From a checkpoint of a small transformer trained on Wikipedia: width 192, 3 heads of 64 (1 for keys and values).
MLP neurons of a small language model. Each row is named by its layer, matrix (down: output weights) and neuron, and shows model dimensions 32-127. Each number is 128 + 24 x the weight over its row's rms, rounded and kept within 0 to 255. Numbers have three digits each. A neuron's up and down rows have the sign that makes its largest values positive.
After each neuron's rows, "fires before" lists the tokens most often just after its 100 highest values on Wikipedia text that the model never trained on.

L3.down133:179063119061144108125136093107116106110175160156099123178162122142092128130173141118109132131147121122135113116129116110136152145159094151126141112116147144185108113108149104092098159095146156117107155124121118134131113107100147146114150125143107132092164145116120189116104109081124126139
fires before: " is", " was", " has"

L5.down172:112141145115138115117106103170151110135129114166141098132133127118121133122143147123151116100116104102125182171113167159144091135089100090112104117097135121181134132127076121135135098107163114159100106105127140087132128127113106133134150087146155182155118136094118190119141125144136102167
fires before: " (", " ", " the", "="

L11.down394:105132134111149126154142099103128112112109129147092144113125139090185112109139083177167159136175102110138161112123103125120089114118118075137155162139095113138138134147104108142094165104118150148127106133155177103163132138129107132101179106100194158107093151082149133168106137100153143100
fires before: " ", " |", " \"", " ("

L7.down86:149138141176086175152122128107136122083046091159156123122132141149139174160121170122146087087084111152128117149117097131172126142105124138101143097151133134120105125109146130097130144143116128091098104129123122145122105125130141082134108080146121111152139168143149148091116141158122127133
fires before: " the", ":"

L2.down113:165097155127091145156087132084092125132173116116100126088123170091113137117111108125144141107161177082132153099150151096130138169137137124129078129121145100101138143108096134103105144134120119104127151138102147149149151086083163144163112135140143137099150147113151107157116146169160108125
fires before: "-", "es", "is"

L5.down212:100145170099136145112103119131120104099147134164155085111103136106094117132156106143159141135126128119113149145183109151141123101105156149155110157120132063131119140111150125140166111118085162115064095129074080145175101143149184128117170131107108181078159151111108104117133111143125132129
fires before: "-"

L12.down89:112082133110123117134121090136134133140132157162146148137112126117133116112183149191104126110117095173132119122136125141057154121114148132135070124128138098124077159107141153135154151117133133092128162159135150112141147131125090108142088117156114081159137099123151123090168104121133137092
fires before: " ", "s", " |"

L8.down432:108123158113139126125130135111157116135156100145150128147121142094152101102092110110110141119150092118128173105138125139147169101137158128101180064140111107182109126127114116121145077139127146147132149096081195138145100108133131144179136131103147125109137122135122150134117151093102126148
fires before: " ", " |", " |\n"

L12.down104:145152138127150117104074133119134147120100119114209121146130134137135195136107085124111123130120120072126112115204102121142103149087105126158117120129115143133158136144140120131103106097148110113146113138140114127169197134094130115124147145133111150142147132125174131143112127128140107140
fires before: "1", "0", "b", "2", "3", "5"

L13.down434:116121122124115086131132140127109119150110108131107167142120093154123168104155142117149120136118076140137160123195110139096132157127149101136107136122124107149157118078112091105104113048153133132146184067106128141141144135133139150111195125110127100104108144114132137155147132106120104187
fires before: " |", " ==\n", " ==\n\n", "+", ":"

L2.down184:101137133084117147118150106164148119159140140093128136065153121127146145137127150126096108115119064150138141131125146113141150122103093140109118108083133088090159131135130107113114139155134105192071137140132139118144136133133162157102118124112122152112124155150156116143106107137178129108
fires before: " ", " in", " on"

L3.down461:114116145117132144132156090168168112124130165076082117129167169164151092130119138170110139073093117095146106144143134106106115154115092102108096082094097137131120142112117169121129126145073128130122125151133145125141106135143115106125140123131144147144150090127100109138189118153159135119
fires before: " ", ":", " /"

L8.down351:078158103144118137130083149139174145180113100090135163113138158127135101133108131079128134140125113138196186124104139156115134100117140152093113137142152089160114166119111129145129116154118145100138149146129141109150112104164111114143123103127155134145153113145112129133101154093129133159
fires before: " "

L11.down332:134140118136109125143107156089125156158171163116123134161109124107077138101143116109129093139131123115108134128187112157119189188128097113105135148109136105103093148153131112132121106158094128120143127111145116125127105150121117163129137168152144135101136069099099116113149096151143098090
fires before: "',", " /", "==", "-", "===", "'"

L9.down67:136182139145128136155133135105167110123108114144127137166109180147135146103148184159125110163150192164135128152100125138101104107106139129172128114118128136152131145133130159152119125108124132111125156111095174126119101079155107074103097071113161131110115108169155142126114145128162121094
fires before: ":", " to", " of", " |", " ", ","

L13.down511:119079122142129121097148101132124108124154108151081158125130121130116153126144115128146118141129123126155131144151143156132122160133142128151122124181137106104195115150158121161110072120118120126109148108149165137138155130117130127185080126122123145164132153130125059118180157143185149108
fires before: " "

L2.down259:116126126095117122130127127127117147165122165083148136152149148098097143119125171117136197113108071110167115114111092127133120122166098126140130134125141119122100096116089125096136126111149134150137138151130113173154119113123126105150089128156115146105098140096094132124140069122137094119
fires before: "==", "The", "In", "==="

L12.down460:096089136157137127125150132097123117101101123129169154161115111125105119095100115156127142140183130087127156130116145119109135137135109172121146154150138155076154096108136158099109089159122150122117131157113099095089118120141104100127095145132095150116113159108138124174126110132125062175
fires before: "-", ":", " born", "al", "|"

L2.down438:169094117142152115105160141135119112106122164150161099120127117147094111100116129170138124140141136127083092102135088133188153103139099141133115119110154134131105140120136126101121157133085159143126121118133148123164113097122134144154124123127138154169177144148115130145119147126146119099
fires before: " is", " was", " are", " were", " has"

L3.down293:123127125109071112107108119164060151142148101113145106132127120149134125145127158129135134102122076153166127106163173139149135119091135101113095079120153122102107161117147109115122089111151130122122101160099114093130108159124137155108143134168117147114144137154137166116164163128122109149
fires before: " ", " the"

L3.down199:117106098136153154115173147119153148105129178132137144135111116141089134140117107093141106138122157130115132123189140095131125096125149131071175205129159133125112107108149115121111117113104081159095139148081125116097136133113133136139095174134149134106163118116105151124154134105128100142
fires before: "=", "==", "===", "|"

L5.down98:104139092128117132099150106107132117126113148132131100140162137169159125141103147129114110072147160093139124111124159129132106128157128116139136097085134148104119140174138134114108090162101124138135151125119116074118107146100113119139114140126111123119180121124151134127120145106161115170
fires before: " ", " ("

L5.down404:153099120130103133112136109149116134112086157131133150131112119114092128107135146181157120099096103125112100110077133118101128113131121125120126123141140133090083080123126103063097110098168161091131140159120158139141080129136145170147120114132107152099092159120135120124118176101134142095
fires before: "=", "History", "Population"

L12.down136:129137105119130122157133129148113125116114144121136113125125093149116140109150085119134092155122037122131124161255125113098127101115137161136088130129100080134130144105116132114147060126122125108131107106120120112121121164163116132113110125135142103140110100111153158101132138127092134134
fires before: "|", "===", "==", "\n", "-", " ("

L8.down239:116186149156111123097107135124110129128121151159126076192103144117120125124140148099108169151118150159139120082139138148130138173145123105133120125113158169159108120135105134113098121131130157099103125093102095111147119140081128130113116067127134094107123144141143144142136163122157161158
fires before: "l", "y", "al", "ie", "lin", "r"

L11.down377:114157115146137129112139139107065137147151134187104140101116144154110087132152127118120137099095140143131131145094084117118101121170131159133115139175169147135096094079124133112123104100155094107138115114122157132134114157104069151111151119126147179147112130131084124105119087122106108076
fires before: " |", "."

L12.down147:105124111114133113092099104089167100114130106156063165097121195137106077105159130153093115133118130136148113092085125184109117172163120151126123125133172148113135119172143131107116100135153131123128087143146115141123141112169128117161084101096148115092145121153127131130148126127133129160
fires before: " "

L9.down56:128118073147119136119126105135183120105129161145087152147135154142137054107118132115083107097118124136092141147134171127128139133142140140144137144122158112131175151116138138139116122141134155154160134142162124136132100102144142073139127168123123127178115094090079147132089171079163148154
fires before: " ", "b"

L5.down389:153101123106077151130088107167146096107116133150130103079102121148168121116139130150119136129105139073147127103107092120131138129121190129125122150130172158072099119156120161114117163171135141114133143121149147163154108093120145090097184164148156113113148118175148144138128092133110153110
fires before: "-", "="

L3.down314:184107121125134122133115116089166112096121136110127130101178127107129138164114142105127137105136002119133115156136139136109119118127104108131118151141137117146136137137112116120107090131139112166137129145114105107166146090139130131133147135172117094152113129110138148160128094112162135129
fires before: "==", "The", "In", "==="

L8.down244:118134135155118117139152138126144150073099104116129150111094144164133167137137119115154172100120103082176109142083121157120100142133134105167115113081094109118144116101112143114111109156096138106174132097136174175153100120185101094095119085109107167103139173123131148165128129128119108142
fires before: " ", " the"

L13.down486:116133127125124125127137146137129155145117136098136125170099142109128255109113125119142139117133101145132124144255092119125131138130151126133106117133138131149118131143130121121132126139123122138118149137106124139116124148125141132095167120130109124138123142144095146153129134132136124106
fires before: ";", "6", "8", "0", "5", "4"

L11.down102:162065118118122139117156142106160115129125153127131114127165171087108117089108107163126145090129166128145121121090090137189098105148148124143147122152093103118146168123136146153114106124129149159144150124165099124144133122103140123084115102183109092112150124107110141137116134112102091141
fires before: " |", " on", ":", "1"

L8.down88:139150140141108116150168111093128142088148129109095169131156133097089135110142106107058142114110159107143154127086095126112161067145168174127115110131162133108115110128134115118123123146187106120116097103139114141166159119114148151143158134171109130133104128145112133090143134119175155167
fires before: "-", ".", ":", "\n", "er"

L9.down390:134124137084120107144119140103130154095089152100134105091117169127097112106135185138118133119115155155175144129126118165127134106169116115151159097165119113123133174135115083146162103111123133149124151152122164122189097106135155111097119097136130163114100166092107161134173135136130094124
fires before: " that", " the", " a", " on", ":"

L11.down145:169121163150203123162156117141112155114125119105119074113146104130102130119151110123131140136106025127115144137144106082160129127113110125133137123104116112095150142166137142118121139132125148148158127133133091132140121136107120151134235137129164126127124134128104134137129129121131130123
fires before: " It", " He", " She", " The"

L9.down131:109154137111151126168139178113104081150120144115114148116134180086130119155115161173105148141148137075167118142141097122125162122126148115084110117114119140105132104129130135137080094107113132132131101159127147097148102136128153135159090104142099171168124117112130066143114134127130115127
fires before: "-"

L5.down262:126117116103105160123103156151085125122120156143080123122140137128158105160092108124109127112108181143146134119108079144145149132120146173148128138144116115120137141167139125084123128143108121132118162177125129134125100146146132129148126139187089079088136123151137125101083130163102160084
fires before: " ", " |", ":", " |\n"

L3.down76:143138152142105140139162137153163127131113121106113111128143165151120106127163093129133127114103094088114133123139133147122077092141146151131085162142163152159111172118149113148177131132139137132143133134140168142102078099123128134151092101097090142127101131096123119145144175131155164112
fires before: " |", " |\n", ":", " of"

L11.down51:145134078137124143168079138126108111120098118170153104130104117118093107104114173137143100112132100111151119118196150098159098068174125129110129165149150116120156114100159111126158112146104138118072160145094145134101132113085141123139104159120150123138169142125118109150129124121094142089
fires before: "–", ":", " to", ",", " and"

L9.down365:101081129101134143114169191118147123166125121147112107125124129149072128119156119112121129161143122175142113148065110090134125155086148123135136124117132163177138147120111209126087097133133101114162171132133108111125120098115143117114098113131169149119118126084160135091144110116114107171
fires before: "20", "19", " of", " the"

L12.down280:122157123146124135168118093123157110127087149127180153158109136128069166130185118126159115105107067175169136128150160092114134102101135094109117150141154130142126089122121142128136104116127146103177137100140120203140130136148160141161125120138148105109101119126092114141110129140083134129
fires before: " ", "20", ","

L3.down148:172155138143138152116139111110146098110142158125116138134122158136120094146138111140117128133117000099123137129128137144132117125132096138120121161143146143162148153134115092129102122139141135160120097105114114093135147113132113137140149154118134104148130112132134122142114110097125101120
fires before: "20", "19", "In", "18", "==", "The"

L7.down58:134168102144086148168141139122123119131106154114175106106136151153144142140131148107177083127068140152146121127142112098119116112167124099124148124097128127181118116097081125095138123166178132163135074115143120122120095094136118123157109111108154126093142123126140138131141112145121120141
fires before: " ", " the", " |", ":"

L9.down417:132123137131130156133132119131148101139106139110160142152139120141124151151108136114097154120106102176146102159153115098084168154143127127078102164137074125146162146088121154109149141132119151108091108148114117180121127105123151124124098179138070102159176144123180107137152120158105084123
fires before: " |", " |\n", "N", ":", "\n"

L13.down415:094097116100130077165153108146130176093123141106102134131116133106160104137154143148145149096134076151114117093189129126086131151142153090126098082135152124126123139108093134111117116132165118144107138115116122151140131111109127149087167106085128125142144150099106156134119121097161114153
fires before: ".", " |", ":", " first"

L12.down507:122129145091093125091128147157129115136107109179096142081138131123187132143098153160118115133155068100101133159094091117134131130127118102165130138119164100119094082060109115133092145124164121145137105117127087133118144105158112167090147068150099124119137099123176123089120124090095177156
fires before: ":", "3", "4", "2", "6", " |\n"

L12.down287:127121123122115153110139162143139148099153131146122146125103103140136108135112142117137171109157095147147149130114136106139165132166107069116072112164132125216103158099158139113080125117147122072161100113103159122151132089128141101124186139120149099134131126104167143144137168107142080175
fires before: " ", " ("

L5.down8:160119124082113093156130145158109132107155129130142101123135115148072163151135176145154145150140204096112128120125123093126154136115131124080105111160128106179069135108091156125122077153138099135083124117109130157145126160159110092164119135120152143120116124110111130145146140104103086127
fires before: "19", "18", "17", "20", "14"

L2.down114:142067075114110138129167119137141141117091144071139184143108109117116134165178149152113128088108135135145111153104163150170102119104156119102165138137112117148114108153126105063077103148121130160129130149159138127171130106156145166128142111149157143119146144123096113150119132110103134132
fires before: "=", "==", "===", "-", "|"

L11.down360:106170113117126166137155148111108096164151143126135105094111133152110119140107104081157155103122175088119171115051123115104107161112134160159128108127119128108110126130109134078102163182114146130157134132123163120120117155134175172171147087121177130140118139165120121092145142125126118140
fires before: " |", " |\n", "\n", ";"

L9.down424:128128115121116120101147103139194145126109175148151114140136140141175110102120140128137108125110159120078112113039135120146107125109104091139155112148147109129108084156131154101112111056137150122107112152133137167125149145141116124148142157130142152076118128117153100124134152082116115118
fires before: ":"

L13.down209:131137130138132143184128126148078169122107136149114127155123126170122196096146143118174103141111138163136096137138147097130149136117180125110095146131113112173121114089112177158129054129120139101112169159091146143126169086112144119153143131109084123102093104126160172141099116161093116115
fires before: "20", "19", "|"

L3.down449:141076109090118164126153173076042137124131162144135157122127144064125149140103103145113102109089141121118152104153140136134117135101081134138120157111126103142123152110132111094119078111123160152118114136150085124115144097114140161150138097141111153110102126126127132163129169180163128116
fires before: "|", "-", "===", "The"

L13.down263:107124120177108124112131128132155152129152131128132126148085145155134115085126095181085088111119149143090141134150109151135116163143169104136122088144128128102158136170114127133111148131093099117116134135119075120124145144180131140148135094123114136144090090087108134165094149134127110157
fires before: ":", "al"

L13.down485:147114113105117134149137121128078125109184154108108114154137128103107129146085103123141068107134116119124129114088112150101144119160151125174138166156140158145110110145130162139147105103158145151143152127132133099125099159145160112118137096136122133105115124150188103106096090077102117092
fires before: ":", " ("

L12.down354:102123133102088108130125170144135121148137131091157092116126167115106079138150148129123128141134117128163112149174107152149145148135141184142123147090162123156090131103094117120101132126188131137110114210131131099142132159147099123147155145133161164126126136184101135105115088134120126105
fires before: ",", ".", "\n", "\n\n", ".\n\n", " |"

L12.down352:086151106132146108146107159154167140136105103113175077144141127140172119105132128071081127136122163161127099155175080089184129095125138112110128139142142154136143128161126147110157149159116137125130154156120145146135133165138167130090066108170119154144118090169096106142142107128121149093
fires before: " of", " for", " and", " at", " to", "\n"

L13.down439:127096110106144141119152117132143163130114113123141113119109122134110128094083087145135134139097084158116124144165116122157116146109099120123125117172089159137145091140118150118142104139119122146074103079120149153170120175166121136157142081130111155093145074112154168105151143137123106121
fires before: ":", " |", " of"

L12.down187:072102103132155114144101167096176140146109150103123086117111092135116147113168165147077130155153081128147124102176115090091150102165141191159124153111110095156124129170145125136144089147186140090145130127118149113132127088130124100116127137142161123142147133142125097098117186108124137114
fires before: " "

L7.down508:144120188136126104113111141083126106127147115088129096134135121150137091106129136152149157141107143116139155109183122132100097123078098139149164170160128128154153155154164127156111099111111146096120139146117098121130113163106120162158175128073148124136130161094162094178140117122140144121
fires before: "-", "il"

L2.down231:146178133102126120144156127099141175123122119119123138121145160122114096100133100143165159099137148099105115134141096118112123106078127183117177110103141142099162142104113144116108111105165160118116097114131121099116137149126152142103132147110117150124136133133143117070126137085138115097
fires before: ".", ".,", ".\n", ".D"

L9.down472:146131119130151156107101137115108159117106154069143146121113142143097137154150125110080125128120062107132171180207121158136117139120090161144091130134108089136112158143090138128125076101101123195117116140128133121129169097097135152115105106126118125165107147149131106099116118095141162163
fires before: " |", " season", "s", "–", ";"

L9.down458:163155118144150155127161116117150146158156168124093093140125141101083168101085159132138106109131173107096129134100106140153126116170128102150147134149105132110182129121092128104151123159171108146116131159152101159126156160137123105100127113131157125075164131167145106112140151137120077134
fires before: " ", ":"

L2.down504:159118148114147144126116149111141149117122128084158134159142151121127124147136149135130111099126033126133107128153132112152104122155105124110095111104109127132133124130146124166119142105121130029107147158111135119152135122151156118085202137112108141086131170139074122117129139107164174142
fires before: " "

L5.down432:127167163123126090158117160131157166116109150032113117172117115111130149176151140131120094142143114085113157155159127126184137132118129122128108067107077123096127118171102113122156144113101132131121105140136145074146141118121136101133122126146149167129127113137087109111147106108141164123
fires before: ":", " of", ";", "–", " to"

L3.down112:160171113119132163151119108126148129103139132125123114140145142134136102134108118139122142143151038165154159125141084110131096110178126116128145136143132147153106092121101129093118140167106165070079133119107131100109105130115148151147136103084131081137120137140148175085136126113135111118
fires before: ",", " (", ".\n\n", "'s", "\n", "."

L11.down62:120085152138130147162132159151109131101154131163131128148135148131120151119062109105149131128132167121128142151113080124131156121144095117118127092160107127166115074110107131152136123127122089127097108121106146111095142132192123130122114138143127109165117074133092134106110093132104101119
fires before: ":", " |"

L2.down41:117104083135128143126143109137083121082135151109141169112120128110135121122108191114150142116109085156086121147128106138124114126113119118149096127120180114109096090180124145101137145097136104112141130169148140146091104180111080145164126151109148164096182151128127116121143106120087140145
fires before: " |", "|"

L13.down488:151150149093147099163135129105132111152131126108108141124148156121074130095105135117110130140128162132114129136139092169088145130135127154086119104127143169109099127153131186121088117145128129116162188117164089101145117122085189140125128140140131101125147125162126113114122148149160141117
fires before: ".", ")"

L3.down35:177100110114144126123156144130104129162153109142147120137076114077132139164133098152136148152103069122122122151116131133176156121133174110098139144113118148137118133111099120119122098076111128144141105183108144136158139116057111139171107141108137120066137117152107104125130137117155126094
fires before: "The", "-", "In", "T", "A", "==="

L8.down298:124120117161156120121131126121120132140125099135087139141119069135158125121143166128120086092189095123119183100183124093088117117110121126171073117140128135192130125163116152127125120075106105111157116152121115114097128140108085174132121098111131102145142161123129146081168106157147135099
fires before: " ", " Party", "0"

L12.down151:097144177125105126157126069076105136105115128102128118148121135185073131128122112136125160173119013109122120127196122090133093118111134109122130139155097154108138121126146124110159098114132121122113161124152126095151164110116164118098145141095114116119154122136152152124105145130106108123
fires before: " the", " a"

L13.down504:126115118150103102111132114100111112110120133140160119154108135082116169129172130095127123137127116150176157135213116136182097081158117141130147142145127118138173146136169128121181107122101126130138108119160156120176135181170099150116146092136137120126124123120089090132150114113100166087
fires before: " to", " and", ",", " until", "on"

L12.down162:121112156134150159109174119104112137134141138138113123148149120127135117123082125127106131127122194147160131152084126119142151082115138140098116136153157134147104134092098139093108147146165143114136140078114175134123144082100144099121113118170141130125087145172116194105084107136108073120
fires before: ":", "\n", " |"

L5.down35:133042122115110139159101131089114138128123157141123149177138108103096128130130119093148144128157064117115137152099123123157116136116138122152135118143129085122112099109131128112152081109119127171121109168118106187123112132173162147171134166131173169139112127136073106114143095125101148082
fires before: "==", "===", "|", "The", "-"

L7.down365:095160097139140079132110107131162111155136127089098169167146109151096133155124126148141119128111114093148124141116105101120150143115123115150100088108178133149106130115139159116123088090167163107160128122106147097146130119163139073125133094152154094129183123134144112152091122135120121163
fires before: " ", " |"

L8.down471:163168096135131129116166119121135105168147122088152084163142156119158153110122143076159132120111134114116134125112100149136156112098131121128117178137133126134127118157121140133116106131139148126105109103113114154153192157118129139158126146135157110143175170146121107128146099145127155077
fires before: "0", " |", ":"

L9.down479:110128123153159133133168093164138104084129120130126153115138133144103179133113083076134129137141141112086125108211076082166114112160186119094131138124134113142143142119114127170105138081156123125133108138087084114110145157108153138164157064130100117141125122159165121110143145096144141140
fires before: "0", "8", "6", "4", "1", "5"

L8.down336:090127138124123117135172106109135150143113163106093125125154117101121183156118110137167130123143029120095101103148097146113084147094130145144114115136146129128135126132144145166140107136120130109071168135156137117088165187127119132100134137132117098085141123124114130145127089110125129139
fires before: ",", ".", "-", " |", "–"

L3.down9:186026085145103143109130113137122108123175133145118137117133102118111120123139153121117119132185099135133095136108143115153111147119148151109126150119083121118119151086082109115133111112153132176101162128123109116117125110108092124157141128143135152069105121084130103145113091113119125153
fires before: "==", "The", "In", "===", "On"

L3.down36:146110109175115165093129144144159157118132132044115151080115151137100147145110109145117128147091178135114170195164100128084117133169148122167116096132090148117144116131141128124121086131104174141128134163136174092159101153124134138098142137140150136137132142146092149080121101117139111125
fires before: " |", "–", " •", "\n", ":"

L5.down293:081189161127131126132139136156141154125109121127140160122141102157148122106121120158093133071119083109156123130117137081090142167131126108140117107117136116134085104179125155130090124114152135077132143172106157131154080127122107104112163113089153148144130127189143096133123103135098141082
fires before: "=", ":", "Population"

L8.down391:121074130133150107142086125129191127157113132141104112130137138094141125133171120126126147138093108088110117158143120115147124121081109142162131125114132124099101131112196138149096124076069145173112098152065096140122088092097124101148106149147134152132105119124154129100140089149133141117
fires before: "==", "In", "The", "===", "On"

L2.down211:226200135104146124128123127102153116118115091097120152127130129150099170095119139125127122118122083127139150151147138091178143123131136101099116147153122133198124116173154100083144085096113120066105157131112120126122128118119136141153132126113061141128129142133152118131140084115144150113
fires before: "19", "20", " |\n", " |", "3", "1"

L12.down340:136174158104112159112128076133114101128135087140118103172129138156086140119142138111096125060099146164146160094109112095128103130137154088170124130149102140122116103137150102132137120146145104104078127115107091166178141132158114128148149103086107131153140118130130170090123141117146151127
fires before: ":", " |", " by"

L5.down356:132133126151176144152150163106161088135118153116081114120131140125132129121149120127154154111105123101132092170115108162121157124136141134107149158137126133135159139116161115118115117156130130105098163099115145122077115128140134130143152139126102120088109111165168152096115155149122153142
fires before: "-", ":", " /", " of", "D"

L9.down234:130133153103163141134110125118148158135157153152124127128129137164086139148146141111106139132149000104134101118127123135149154140131140170142122136123128143132144164109118142101114154133162143109105110123118107085153125129141120113097123143135090138109098136125113202101135151168129128121
fires before: " the", " as", " a"

L11.down17:140147145127110129125133142115102111103150138105146154131135130136122160122132085102070133160116067142131143135051108109107105111099189149117124127154175143110174148149113160091140169139136164111100127091127133104117132141121121123111158127134116131152092149140131120129114151149099129144
fires before: " |", ".", ":", " |\n", " the"

L9.down130:177109105113151158144123135132139132122104143142089085131145118182099131133141162115127084114109049121132131086162136103145135134096095162097125127142122126112117124177117153145133130176146111090143138134104153125109148111109136130139214142101157100161127116135083113071117179127126146147
fires before: " ", "|", "|---|---|---|---|---|---|\n", "|---|---|---|---"

L9.down443:120149167140118154100107141131171152127104132100128116109113129146119104180150159149100169128145118105115109112120146122145101171146123160151135140165150107104129128121163162110107155119154178157105151099133135101110094110099132144121137131115116140156126136161103137126124172084117169135
fires before: " a", " an", " the", "born"

L9.down167:111159074109153118162134127155151118194145129101110130086126112118111113146150133113135100143104133130147145109143134089120144116111126146094133130082122135127150112146128087148106146135129119106156138143165114119135106107112161112111157117109114064123128143122096156101139105136177124185
fires before: " "

L9.down294:139111162099130148132128131165151164139119095098152132123116132118141185158148113139131150139106056112138101156221125101099117131157105166159076133098126107088107119142131132123139098127148130095143136142112139107128112126148178156094112108124114121135130164164131128142127116106143169103
fires before: " |", ";", ".", " (", "9", "7"

L3.down209:144088091155099116137120111144131152139115095133115134120153126128108181136139109165173120151095144084103127149128126143092115142090107152109132077130147101200147124166146137115075130136105113130120121121157094112152148149126087099132167125106101164153144112122104172123125160131123104129
fires before: ")", ":", " |", "):", "+", ";"

L3.down204:168113132118105140145095125084131117100163103150134143143111113099060139145134142151120126105124094140181119123139152140151091102136110151130112143145116090126140132152167120125102073109087136146127122115140141115142128100144143136173173115143124174109153106084100133145113121132106163145
fires before: "-", " "

L8.down495:113072140108099124189157131134157113136134123109099096149159125123114156117086119161142173113185067138138115141146097088115133147110109149140109143141158149149134125136188143096096098140098129106162140125141157116141109119091113161144126144122119141067124066064149135117128102155158137107
fires before: ".", "R", " |", "ed"

L8.down403:139154138130145156116179126121131139139127134122144168168113137105113153142142155132101140109103118128141175106145098177105146118139138158103119114112162082110114123183117103141156110131110124107110123149114132137179133142134172114129107094132155105133127110148080104125134126121112138098
fires before: " in", " on", " at", ":", ".", " of"